From a checkpoint of a small transformer trained on Wikipedia: MLP 768 tanh GELU.
MLP neurons of a small language model. Each row is named by its layer, matrix (up: input weights) and neuron, and shows model dimensions 0-191. Each number is 500 + 40 x the weight over its row's rms, rounded and kept within 0 to 999. Numbers have three digits each.
Before each neuron's rows, "fires after" lists the tokens most often just before its 100 highest values on Wikipedia text that the model never trained on.

fires after: " as", " s", " w", "is"
L10.up687:435435531464523554536480457533475543532567515465529481503473368510465498470425546500584452570452532472464553437506484448433583521455522525480511544460511508505499483474481447540514499503585546447450486508481523468569537494549468502450624544515522455466509504444476540506511512450449490503510576409473485510518498513435558499524522453531524548499463486572617478524474489518517566504491504402476528476519529523511510449460474499423493514453559559533472447464495537449540527510519446510453488503519559491489483491533494494493510489492485480482472525507545562497541492484462515580

fires after: "i", "um", " 20", " c", "j", "l"
L2.up221:436503453446524562478438471534538511409576529512522490447454484504460435449514438502456472450482464477468482495518481508547445532474481432526448470511533516559522594571471477366563505474488501427483528438499518519503513491456468523506540528516496535542471503442489508516463518517482460467589522602538475518457528519488450539481516456459432525455463487522521530557537544584526542520533523512498442511516478505557557609492442490491494535536472526560471478520510527555416551488516572480463487513536480512533434529524529469477526445496490535554527512493513496565424493550466467488

fires after: "e", " f", "ar", " F", "r"
L12.up331:536568481481530531558489515569577541559538443556572592550487469443449488452490552566541495531455504473452461497500571458471493565479480455462474541478476547474466514495527527460473519476466517537488583564398496502550536479500490543487458489471455468484485500517476399514468489543534445534466518459552550522525523523467539410510495451524440451482467566458491505510494535514541448529446488530506539493536479513491426551490460495485480470480518471489452491385472507473518495469521552545502517566511464479572526553536441442566498453540511523529547514502454521472489495414450422536

fires after: "s", "us", "is", " d", "od"
L12.up113:515478531527512481476516549458498510482514575469432470449487473510490581450452555443537494512441433509463563459497466532477457491553545402511471474477515481513525443442444573542476523584518496495544582549430502476515464496441565507468493476519506562495500490511573514518467463464479633523502509468459548496559507482477485499453555424496505490465491438486559504464535518438456481498446475545456500445558534561520506492490464523491549545557513515524511464572541528498476489512512540420467555540459577492505515394466517473452493515474542459511507488522420433467569482537517510535

fires after: "e", " W", " w", "b"
L11.up170:477492532435543449475488468518465457573581457504578500576504479454490470487470550416513495545495502457524504486470456539536483547569472582531532481486519503475443495498508482483549446566507494482464494494547527404504525471503458582473584540538533464482517504509446455487556456526462544477546584446487515481475445486429587543502523499469547496505567475549491543540429449466446474538457488493449492520436544496504542547454511490470458448491474521514510497626566464503523492547450547570499484468496555564467468461465417541499432484551479488503485515512469502478470537492524490562

fires after: "od", "ot", "us", "es", "al", "t"
L12.up86:477474578534534467467469536490499517551454546510430544536514470508514519459518511477560510585480501478541459569502558530520455498514493416484539473641493438467459425476468457510507551536426561498488527521479481523511468473460491464578486454514502526436564371467555518448476523503471562529499509468444457457528488455465474460495558427477536562571482470454532480438526457477528463478546481513520457493456499560613437504530483540538555513490553556524494498500480476421507463497538452564468508467472488541529554509566475466527466529526479509468506521472458488512518465497546517495

fires after: "en", " re", "in", " ex", "our", "an"
L2.up186:510449520492435505457473519552521429515460511460474546451502468413490512491521499485467498464532501479533501522551509513484492475519517510531450501484412454530548494551540461477519455498491620486482450529551603524490522520537508505487472497510484475531442410457555454465525482492436504507516482567481523469484610461482464571484548521527491506490486523490498500532504553477550517513490590464566466570477469485498559531500434455493550454473505628458499449451490478536531512471569493515466435549470490480579535519496441486376435525519513508510468507443530454601504525473536522516

fires after: "ou", "i", "b", "ab", "en", "it"
L6.up713:494461414520497490512467463398505512491481501505487437511532491470483467397503542497459574487564449526422516530473565523452514499525505476545408497541485473567561517488468511498567482514510465545515482573494595525456574500523483468521486492511534535572539528490481518517503487459523468466504494528517504434555505537483535511458520500491517488461582445503472431527567502523411536507492530508498541414476567533444532533450534489559441519561453462530451477457431546504488523577499431477485439468533480468520553434527459436545438495478468491561510456493541545473526509455521580528

fires after: "t", "ce", " be", " s", " as"
L11.up751:537587497461533487538496485541433563554512514510554487508443458496474543456490519529568505470458493455513551457454474484514482543464523498513499466542443404459461551471462477450556523543460533513492503515494538532546550550524421448466515516479502495465561483491505463515552433537470539448425497463538494508560434474452532559543579535425533496475488436517614521507450505485531468542476527513451505503516455537518556580476494506468511456491486545469559469437483487513541499544452467464434539499532504442528472522460447526505585497425522529507486456569444472544436491583451475547

fires after: "e", "ions", " de", " W", " se", "c"
L10.up265:476544436535518476464481480535456512460537482487554541526477444517480528502554514447582488560511506448503524474503551454539491538524558592563527453498435398459539469396511454523505485465443511500504390521480521451551547494496497474486507554476465516424448443521455419575586491530522591551443508453537521532568467549491510527584516453530435491464472491550516489556510511538489417469452473476486538504459482486483507520552426513521497482481448463480511513618480484461500497486528520548574506541535466528489418479500477476516508530463486537486489520531552504525529493506479488510

fires after: "r", "ri", " b", "c", "t", "b"
L7.up274:577422468528546496488529476514410474474529516483614486609456454494513548530507502515492515499391546546445424503505507454459482551519469470435515414492435487572495506531513497549495452416506547528512538511545541479556480510499496567520471506470522517531513489481471537488499471475415546613528497515472512507455497498470518537498480425476545579444501524548561552549522450479496514522502466562512469556497481505400472469527440484485495429528539440524439569523510423509537443438532492469463544518488525477470566529472490514500499521480499525501502468554547542498482499443483487474

fires after: " t", "et"
L10.up677:508477495474547492479449500474484562437513486502460485513494482501579513466497436435488431433490556577472551551494520481530492592507490487559492545540506455524568521434538488503514523560499504462540466429509493439499501506492449475539484515564479463489489554499507472511530478481500558472491450368525456505503523549484562482536449524543535557487556493483504494491477510455501534509464487486480534506488505538506544511557538427439530474477568522449445515548551546494455602553540488460512593396431472562562440507485459505458460527493502460542475541601517532490453423482515457474

fires after: " I", " con", "ver", " b", "er"
L11.up651:479534519492511507519584565558525495512515561492503484444500495509538413553510474562533551446431528484462552515450484539425424457505487493546639417486503537542517538436509496591486543493531516501479454490521501397512549476478495488479526461508505505497527529519478422438536550544556560498499453449484498502488436498522531462487453567574510476471539497495492446496442498484559425493489492463456535494435460487564566506493531447490578497449497497515487514513549572491457468540466550476542468566525470533461506460499480403551510456509510483491507470508497407479526536535489480455

fires after: "at", "c", "r", "en", "z", "y"
L6.up594:492538445572512484535491524543496503462582550486428507542520460469477492456469494373465507460489547455444537517585494449453450511501571501441519442496522527480493456562486464529527478482536542503527543455470476477512556510495428541483538544489531455528515547444442508534508446502492562524564459457451519564464463456445472516522482482515510479504533497559470487543514516498486467430530485579474496533481497459468510427542419535529492454506554465497572515439514502465464521532529470481502493479536545450534627594447455428506498517498524509464525423488477508573532554576525524488

fires after: " p", " P", "ar", "er", "al", "r"
L7.up59:517457515545647516433522505499594471470519525532490545457508465470515519459475519485520479459481540552531467529482507404530532489513508504467501450444485528523528540478399505545469567461440500560482544434466468468476526432479494550559499494479463417510516548532428462514505576498523409479479533462477496546522538515423477476461488492532489531546526492448506507502518498461509482501509490459483525526526543525575544521543479440470469419463482521525482506484461594471515499538542542491435609431488494518510519506527453495528521553528508566471519458525521553550499440400525490567

fires after: " a", "A", " A", " I", " n", " "
L12.up676:602517483447473508533518487487434513453472480468575502571461570436556574538468494527528497550542549514564557518516443456603494461552482511463471475477466508490530513508461498457450474514427520509499554485471562540538542494428584500448481500494487513512520514473467493499505501570479556508550450558519532525448493500480478501486546506495548517436420519522456515512476490528479532476457518520517540488489509576516455403515466490533399553557462494504558536495485485417473399495481513490494505519513471503405582478497511521437507495479475456479451502483479551479435553495500399562

fires after: " re", "le", "e", " B"
L10.up217:420537452483479521528488552512475470510447471435472460500506541456496524479489515466541550432449437527500451520406461463555497519585562463485514565472573523539515500473553511553462432494525476513485474570423547450465521454525536433503508557407490528541470454461426498536501560525450468558519482493547494459483499426525511566472498417545523492546527517554498530542532512509478495542486540474463489446485571573434480540495438535505488509569513524451492522496481529497602521468555561591470477558458516529506498476495496507485508458531512441455476453550501501474510443500551459549

fires after: "ar", " M", " f", "r", " F", "f"
L3.up601:527497513542535520457536480486524526540453440491515508529512502450474531425514527503483555519438513568456511571501489580488488526458455489453460533496492491437553454492514518439515504462500494530545524441530495509625504522493460526464447486525510451510547493456491487428534420521531463493488431535497496538466584476474596454479451505466471492492434511435447465571486490480514442466470555503580472497558510546559464559525492457444523505491475425579500485555549488550568511560552531478502430460591536505497533522469452530511506471597471486470455529536508512502431546425473497521

fires after: "l", "r", "al", "b", "ar"
L9.up149:523461504452531510499499487567527524530427456568472481529511494467563536503484544530460546495449466530478468504530533502538434483505454519491500506471425544463494499439525538446493558572491522490464551504521494461542458452457542493469534582442454477531529479500493482453552576480425451537476504592525467530537458468416603525433471479526506525535515527468544468526492502519518524576543530460516485556473504474465462563448521463490506508538512465552484440415510559510459481401498548428489429493504507496577608549428425438502494555520485497488491501562483549467507467507539488508

fires after: "ur", "e", " E", " F", "l"
L12.up68:492519529506542458583507514502483546541563426551617519536540531454501486478461482488526454596556511505501509449490430481486449516491493466522484512460497490460480550446470555482560518467526513434519510520509483404499517488395563534487554473530488528481559487531470430501406540519455470515510516474504532550541524421458497422559541515539498462498506509538591587533552420473449472482440552580518460476529495502527426522511530522521534475443510499508501469471502485443466464468550525475545458500460500474477497465497480470460499493523475555516501521487448419590517551421487521497

fires after: " U", " ", "u", "-", "un", " E"
L6.up515:506461537510472489537527556482538438441533492566527490421620529453509450412487539449476473568483477475576504505518439523477520474450489576482515470508488561514503494510541524466537584468468457507479376490526507476442520545500553423511524536486495488460511484475509507453558440448487595494513506522535570503566444519560502539428528551462459470469511480477502499489503506479483452492474529475512591441498510554495556505487526479541517529510543406451489543448486583460477428507449484483457480509566482478532549465515490536463534440427491486561489495493553462524479554525545496515

fires after: " A", "y", "ro", "b", "A"
L9.up579:508521471400416533589501476437513517462539443476512472554478495496515516512484512449578498481518521479546560529564447513477539465514489520515424558557538532510464555558554393478505547488506538571522501559513486522544536458503512447445470528511511452527503472487422461431545485510512506434518466543482560435478517465459488572548523495524467545514455528541449489488471551504427509459516585504533517481481507494445457504437498513484532478442510453507522517546447519524479487439499521555425514497449479490445496525562397496462514462528548491471473520597439514465522563514523540568

fires after: "v", "p", "f", ":"
L9.up703:503538508506505505495526454505467514533524551488428534499527547589522563484426455499487568471497514496480496425453422471441528544480533556483614453557484493486528510468493409485531567518544492523497442459529439510459443436459451510507531519502499552440579506494536549527532524532442580418463505483480481524470483491524508446500546537545565386522518600467518536507570548525536480536478505468543506498464539501503561495471464479504424529472439479522509523497487471546505477528523397480528410513458480455519551499469560528453495534560557473449487487533508484495489492444481487489

fires after: "l", "e", "h", "le", " le", "am"
L9.up62:440531495497402476466444510502502476512437467507496518546515509559483532502398492472521492464492473482433453535392494508540522497505488620506429530490528473560464478548497516519545440484420539448512530571519496521529536558490505515469543558495530534488425485500460464515497549527558476493532448432464458448516514476491462484529526535618479544524533535573518542541441486470475502516480560472466450501568487494489539465483531466470416555592470550475483523459464591498505519431513440515531503476478484476476529465474494451477483502523468536447536580555457506485522525487563562528

fires after: "g", "c", "ig", "ar", "u", "ur"
L6.up443:537556477551509577479523555431518466478475511566517506511515516521452509495450496523483451534454482501461464515454433517495507491533498505493440465448505538493516562457450486492534438480547502473543520554476459401463554499526559527589478508502526463502439466468456508582501544560562467542513450521484477440524468447565448505511453499463526524418512468384477513502511446497515431599547482560465619496522482540491502494572473475497437506508453501468513501534481448453530484528493550500575496490422529481465495475478566568495426591508570526489485490501520504486486492489556539530

fires after: "ad", "an", "or", "en", "is", "j"
L12.up255:532482523529488505461457493507567506447465534475508467555469570476494479411487464564470488510466492448453540472465497475456496454528563498553444473492525546478489446531461396531436515599455527505544540478512594581478503552531501508463503474464491480415563543415446503529456502506495536494455505540499586480517520522547409493498515525470561487572490517477559527496434454434579509536489495446515538475481487558480454481545509503562529501473463527525496472502403523472533477539556476433530540436497557461450544562499451494492552553470456524472537534555553481505495495466480533517

fires after: "o", "ro", "y", " comp", " A"
L9.up323:482469536545535484499461602457475501453538470475481485527507459468519506539546510450496523548569535546486486517493487505539472609538544515504428490450513457551568469433525488525470516512461590527533534543538511453529481489457495484541511493396532496502522469488501547486469509558497613464494560489516537483553440484471472460510482444505561522540509530513501512403535518415460447379569464493481498506468500505579526432554501458448472514474508466492488460551541508439529492461538518577486506518434546493470540525484528431439553509502589514504529454508486499503451514426500446472

fires after: "et", "i", "em", "W", "e", "h"
L12.up475:513532511555456497445471544450477522533556494541550477536470518535480485468500530538524509478483477459564407510593545532505456585487447462534514542590491418564493471471522409459415522508503537462496465392487484470508452485550453504543490482522562483547553530456467464540446472542563491531464461506478500549512466477470506516478441489478549535472535507469480511515481441521522549501556473474482487532544494476464559521481554505539511559472476502474489489495442542540559441511540555464480534449521520437420479587472570487506459510497507532406471497614420539505506473487469503476

fires after: "an", "en", "ed", " M", "il"
L6.up586:497589464515487491433465479473519487450547467479475443502501485467505483447544399517520524515497486524527485424391510514467474535559527503538451479565507500552414513572446454475519511538525537505452517429510442498537482503550519496491491445532511492519561501520542534508510494560500510535507467565549557485531523543518553470501467515439542494510445517508555532542448472451532525470474480500464482487512471597456537522534473512496530499575465570538500495551541491448571597424533469410523422513425536475416483512461482522544527478487522504472536519519515466448540459413414477537

fires after: "en", "c", "n"
L6.up342:425573511492473536462496482472525515440520511493460496476505550545460461513443474493529453450539496506468506493488447460444521455603547529449526458538475539556529524502513544520524467533546483472476540422523512461420617457507489511467587479515493497461474502480502571566523503498545522498484514535437430500479543480537468441573542495483490494512547527527421467514498556485464453502519574526549531488532500500526503526540531551477491432576474452444547583520479491417500490520561476438523383502547500544456511480489514428549477538445527469478442522468509453507596511532490514451

fires after: ",", " the", " 20", "i", " St"
L3.up416:469563502500452592460419459489541484537503514560509540441507506566515492485458498444550534523498516503461493498496476521507478507532487419485486512480528517448527526513480491477575516492535423515551432527502440440482457458520531495507560508395555508541560543461518497536545413516513494531587452546533472513419466474498480509493513519478451560464584535548473545576531466480523531510404450560437502464446479498447555582539517513504484527567508478528519530556498468455463516431459521381519483507540512505477442497481503528545510466535561508497463517523507436527408492484530469482

fires after: "t", "ot", "uc", "ly", "ver", "u"
L7.up24:507443618506511535505523544479515471523559529462527484492427496536493443500477526545483430468522530483513459528505537463500442524422531511487535450534452518537518388481485531546577462441454502492519588513505505534507482440506544455507442429555548464503494409444592499488553456518507499457425526528527541490503470522455484538486567477496531562455466544531492508476511435491536470478509514512506522535496461506471515412443503533535543415490523542528539503526511399451540539467561437511531483471507495473537556511578458533518481471479462504463518572407491479498520555548494463553

fires after: "an", "en", "e", "in", " re", " E"
L2.up604:507541506442444500517374572481496467471537447473534514409499465451488522559523465461523494506534460489449461456555594532476485445536532549522425527479513458516505498486448525456490509508559502506448472455468509490490537494495498484440482477546471504490436519476484543498474532529396528519504483507511440552533513474506506528471484494525476507435512577542514462597557502486508519531496555475548453491504556528532603530478535482499511500587469565479530477509544469486519539516485575471413480562530541493584444498503480478477452484483463562440471514398615498550515450467497504485

fires after: "et", "st", " t", "d", "b", " T"
L7.up88:474487479387410534500444461483510557448401485485518595512513487502510524513583537484516563543496504502490474559491513479488533549502468505569470523530478512519423474504600474545537549485427439507499486411501507488528511529471482423506506536482547512459502455585475463498553444511481529479532504544475573529538550404420463471490438494493496425512473565469516548484553502538437469485525511458488567573467552506490428536564526459510452453509551517462520598506517419498494515469494467472533497502480527530511500544494544496472500487504515487459494502567506573495536453517450488470

fires after: "p", "v", " v", " d", " sp"
L7.up306:535559496537479470431528509440491494496533478497452526404493549600464543562462429508439502469503520405539543489483450530474555475528496529559621488581467510547515520491464459478450488503539505487493593491499476439433472494468530513484423539517483562533523478512515482495523492490447565521479513491446435446581523503454458498466503526477517517463509501491450470523513535447473518550506483467484458491527527504467563523516451555500613446491487483453563532490512473544502559465518463583453442525492439496530525498482592446508480501565520479466519480529574466518564482509561500448

fires after: "ar", "ig", "ac", "iv", "ic", "im"
L7.up294:506560531519453608499472535513534496505466512556514480484498533586512538446455506491483441510474484453526431507520551536493450487551502519382497516539542436523561476485496467487497469415513546573545504509438489466516424516534504502566502529456529477498433490410492478511534494525554499504452481515439471500498534532515549535481441563554509485472540454489540566462501491476416554556431487550483497531463454455487550510575509392533464519479444520454457528495531499510482465532547521486408560549500496505517459412569526487470452591474547512559486476525545466506460483505518499496

fires after: " a", " re", "ig", "e", " s"
L10.up656:440501526485550452583530506527482532492436469477475536462453481467533421515527486593558566457453467497515443500504513509518493489481483497550477521500562502520566512512458490437582433490511474543495533504507577506449530507519499444522482442492472486556550456479487556525440557532510474511483486550488531529524492531474473462511464435495577556476533541463515519547481517510417477472484511572459542426526537489481518449452547554554552401473452581458536491470477483539518553419557522547433501482451493524550490503449455419540482546478552446515448527553465511485468493416560454498

fires after: "r", "a", " F", "p", "f"
L9.up250:515467570458487527474511507487462602465526466450484481549529510521488461538488453503604535476513434460492540480562481585566448483465509466468482491391482524459488530495544522508471504581531514507481491518427483481558524509522477463453463518537551452523569553582518538500523556466511475552484473451451488541506458504467486505482552544510502514515545505559431435539469503475538422536490491555475446503466538448504473510522509450570565573470399476498445542454524524445488510498555462442595488473515498479548488472465529430458486465458440550422573480502511501488504553518484509520

fires after: " v", "s", " s", " and", " in", " as"
L11.up480:479596458489561481504480480519433493532580571546500557551480524509489520459519522443528490481502521526565449451486543502425543498528504575511504537428526463523554475519518432495440513492424431474508454508462478475552447518543423440473457604532499517514487467459590539497446445571456487495500583479475493545534480448456508496497433471504505520452497479509537506505423484464471486460517512477532498489501477518448529561526428479425505459577455530486494471531554521522596509491513464534466525530480606518518452459499465498566527521495542506508550522548504518553516410537520474526

fires after: "u", "en", "p", "i", "ro"
L6.up61:524476522520482523507565491439492533453521488560487408520492531564447435561416459519495553489482421453465503516474565561402477541552534482474489517469513503486564438466500555574452524569493560404429538483505504466487544538499488457347491489495549517485516497535516494522467504473495487519559506545522505482530517537543461468483580584510476530462506573565478461501441483505506504486521498474530422471533541522490416492510542493561448489476539536429561585492486495464492525439484491488552497421491511498503493516515511443475516517447486451550461482479489526503528500528432515516

fires after: "e", "s", "is", "c", "ce", "re"
L6.up718:587529447470472488496501462477530449458489435491592533462503488526405511530467485502494500500492469524551460425528477429468536440473493469497448520487504553541464517465461481548568446478545491462587492522526477471428553440519535497555497463559472467465445486468451525505557434491554510525522522508501503552565472543464503458512483415479494500517563497460456491509565578573501389518567589504482519486546520577508479500532489498523483503526506529456535434570509528508529485478491493470472424553492556531550479598514475469504413463480552466563500510474469490515535563489486466533

fires after: " he", "b", "ra", "r", "er", "d"
L6.up67:522506561521519502497526505465442478432484483464484482558577530464504484526466519521525489500444566420551490526497513408471475539508511456457522498457522431509447489488557560456492511430584589466498598520509505458532498562515505498413556562531533526553540479472524509559512503496504482571572472492476519469449471500523551461538396497491480547407562488527518513480537517503489530431512461483472512445426549428424536505546516502450435522505481485550466531473558499411514455508437561466584512519524512490534562481515479491522517585470425480485512485488465492496522475513500462480

fires after: "p", " sp", " ex", " comp", " re"
L7.up562:489458460479484532443452529485487485460509488473451492439561503467473560509536452528421554501471485468519529411509522532405538529560509504496504563516511643574541511523525566460503451471489465483516396541542521563516526567511490463488486574513509463421482475496529547534504462526455488505500482561533410504500528533461479586512465472523551466494498472475409521514551523481422550534490525429455516517489499520505486409468459459528495458545559518553516531517544458462484504517587474467511428517494493485510582505541495478487475490499536492430490485510481483505576526521552519575

fires after: "o", "e", "y"
L7.up472:465509514562434457544413532426461468497489452413501523552537444458417558409467439520522506521545437511461485563520463519505446515506497542502477524443475489568577410471444512516495499516529493471520477500558491525521516506557491531462505508466545470486495479571460494524472531522540538464482457445525545472553448541498443525500564494556507431510496515513472462536537504530459475492512513514541491499485455500535521527482462533439469487468541477483467559530555540455552476413488525519598469521491529442439555512537625494476517606502494506451523411513503503546553536546485504519

fires after: " ", "c", "p", "qu", "ec", " d"
L6.up572:537501544469526469514550541492504465444449513498516541472485541517481526489493459483508413476420458509511465524475478557483584552495476511563478538537518569380488498467508505504461441510497521495542489462557491496503500460469503546476468463532461457483515464501464469558515531495428562467482479475426456508522454490549451455487610500493465486505478493522388494460550501513490509548499563568534508456469553486448567493571482491552478544586451454528523547501513494514518450519496530532497485578522442433533497476442596427467501501447510478513554543501548490505619487560538510565

fires after: " m", "om", "an", "ver", " ", " in"
L10.up553:469492477483542456509508536532465515514451499450527473534474467503445481485490480550557552481440517544502468516528502457480530431512513503540520504491555567560541511416432487479430424464551455567523457460528487541459497526459512509518451535503466546424488543587514462455454509535492510493456545483522488516473496483556525416536522494498481517471451572480471441566482421476493451514444559551551466432496522510576575420506501485579516484554491511505488549560542445473516471522452492548535486531588496476544442505489586509541544496448523466513448487499473543488522578411434490553

fires after: "ag", " c", " C", "Q", "l"
L3.up657:463545518510499507476462462497512520493448505502549390494446493552499471460503506439467489448488478477474502543536525576552470579475508520484468513461556534538499514528508420452448512502492521503439434454526483506546477548554540545497500500502526517495513530453483429544441543510445532467550495595586532513505501505496425542410371509510498417536486454461473547556503440525517530553547564506462519602509538549589510496439498537481468548450510525519509548496461499479472529472520507483484496493499525447567557521442493488417484453477508553489469508560502469462546465437507514571

fires after: "ep", "en", "er", "n", "u", "av"
L10.up304:502492497573454447540477455529456487427573471522495444536484481496493429567501470487445544485549517546456534516505482487405475447524574425513529463548505532560471555575470528419539487512555485507504514450501519449557543454481502527513402456474548489518500494512523560572505560493508514523484558451489473497483515560542521474521547556432476498528571530447446473550464537484497469481444584548493526436471487523579507499562513504500493417496451513541531563510553531475470515478544463487552466476429464465540519487538503489502522448427422494530462511483402449505534515524469476514

fires after: " m", "ar", "a", " Mar", "an", " f"
L10.up689:418476493504503558480453487522472565493489451537555514539570575531442535531502483554511441500408541514555510544500436433457495444496466467473568449441489503498434480461482510571540461492551502494488490494497538557498469533506484555513467566520520473452419517479518570484555492542553532512545581535494497471517474542511512451531470416522528463504522538481533436481455489468534535548491491502411528473546465514468431485517517445478555538439460514499517459479484533464565531521470483581448458480458447521500514517463521523551569535505501471486546461500516525518589536368445530468

fires after: "et", "ions", "ent", "er", " t", "el"
L9.up534:504486508477480555474498457518584540429505470531514534510484502604493492505578529461480496435501561459470588475527491517465489446494510387487484482515529511558451499475548455516532596526512500496526488435484497507548510451474457458546480469532556435550480518478559446516558561483541583471515444459458552448470597554475468467484444430524485505504580492524452513528437465555556537490491479476488531503541607459484415507523517466461551467476528523491487566428422544484548464523541430515486477442449464471523517504487462526522507507523516499500472479548505546505497482441461522527

fires after: "p", " pro", "l", " \"", "f"
L10.up337:490438494565529510503531530514496558446518550490444495477519561570473425452454424555492504523430487488524536492543491460492532496531514523463453516475457480548522516465508491456484520516489462458496489524460539490566501596449406553497489596491478479465483512543487455526487595446456543497448468464458504474571493509539548460517545502489547569530458574481552508529529496533521507489517494517497443513469487441477430512505550469512560486469446433519421582521575483448496495472464379497524490502542540492484481503441500449462486481453542611480548509456480519598490505540487541502

fires after: " J", " M", " m", "b", "an", "il"
L11.up387:425517460494572579489432444448498519523472498530493494586527477573537469477505427526489559561444601552531466468447452531405538577508524513545437471470495464510483493475525486525537469526518521420490436523500519574528474504515477543522476544505488479489458526495538504535454482499501440489498527507464507443567485534499478512554452507525511413501517515488537504432391536493466468455450509490465515464519519531463560530542540532544477507452401537552446477473496522509554533487562562542467423475551474428502504509399468469523495494553473537488478530534480543513469563461490524535

fires after: "at", "as", "ar", " f", "us", "ec"
L9.up645:502560542491596491411526548557553513509486517537493587471583481492497533540521451436509469555581507474513458511498521460486455516495499528453542427515470500449434474462507506476505547504531514482559508475478535541496450556550486509496541557496542492464520521474434581477504412568491508504478482498495528480473491532523496451512531549532508433515491510438556500568499493483477491635436471512495484474549442437534507506435567509477572516434556489523495512406551512419522491587421520526483459560492439478493519463520506440483515512436485456498447427469505489483514482478492478467

fires after: "et", "ions", "in", "t", "ing"
L7.up653:464495444440503499480535483451515548455562485536434514513467507559472484468467422510532485450516520490530511509515559524477533521486522478524572461525502525533498518532557493534428512602409468488541542430556505448477539475505471541505493511585512525485505495556502496449481587537444523421509427467626520446539503500490491476492474578557522457476538460509448576525511331559564489477532464532470536488495570511489476489526483523532511425443482494449509439504520526544520514484531450457488483491491560475504510454457463530494477501530487452464488489482546448518513518469571504547

fires after: "ap", "r", "ow", "h", "ar", "ur"
L7.up401:430498564444533500461433522557504559511529498530503557452514526570535471496452488540471488455400501582499444506495456516515478591484557519495507473456462571473490496492572529519488548489552551514488511488440485448578531495490486494522476471457522450491480517539566491457541470551479499515450492495525558526501456431408510496520423490441505488488423559464533511517531511521521508510555488464564504527564482444497456515542504481543419525480520451531476430516473493481478526508577488427521491546501443540543471562476449474469448530507399549556576570447471512571471478461537494482

fires after: "ro", "o", "b", "r", "u"
L6.up247:566512453536560469539543491508451528489486404514529491492512438530480517500560573493435496502458459570515441516520469513481462561600459454533443583481444452556484444458448450546540470558543448454490481534425515456488536522483508526509488472511511538572532548502589453523494509589493496547515465506447548448483549546430512481524487451539496532488446524505540521525485458510612508517426497595546528496452532478525514495473510503468440498501503514491459481499421502486522497444584467466470472482481574565432571482472496486528514452445483443498503466469482549492538491492503525485

fires after: " E", " A", " a", " C", "r", " Ar"
L12.up588:478505525509521552508474521474537493534469509496541466535477411404522542551510476486467546542517545402486536493505487512558530466447501541480473447539541501513477561550479550576461508490524529503423492442458544504481442511451513494453546541455495472599485519477582508505528513442527536444511527496474538531425512549500509500538507535499501429544492456511503536524602429479518599529462493542521490435524447480482465457528487500436527469487526529472475562490478472462526388502487424494496520518537509525477477545580520488520539496487458432529491455486432422526516508479456427612

fires after: "h", "l", " st", "ic", "ar", "ir"
L10.up235:507464468512434526434460504445505430484525494448572468485512511504553495471471459420527480481455517511481446498523564518594558547512529568484475453460569448481488464559480592478468477544507515501498520514407517485533468519433494458544513526475500538455552493469574450585536542513565527484505466470487559453513467544538474515455487434554459505505470530511550531444458546501457455472555504475421459540459432540504550488563472513501489541545519545451449550450481568509479513484506514472461544507499505566431495479572594492475553490490472559564475497500485493503499499420432459525

fires after: "i", "ou", "u", "as", " U", "ec"
L6.up353:418440475507451545484450502528509564392488504508535536585525528531449464386488486476458482495538467484469525515453508497503441500516464444472420497450573501520437446497514482509501572552499533439479491560495473496505469480553518404561536524527512494496426443503500491488494512470592586490461497495512619471523518623468499490430485485511529474467520495513512475577573546511517520516476507509508572493498517464451504485485574561490469509524517496525490497512465584440473524566503508469533554581523499440495428507557463521477450499487494474472551489484508516535522524477517471448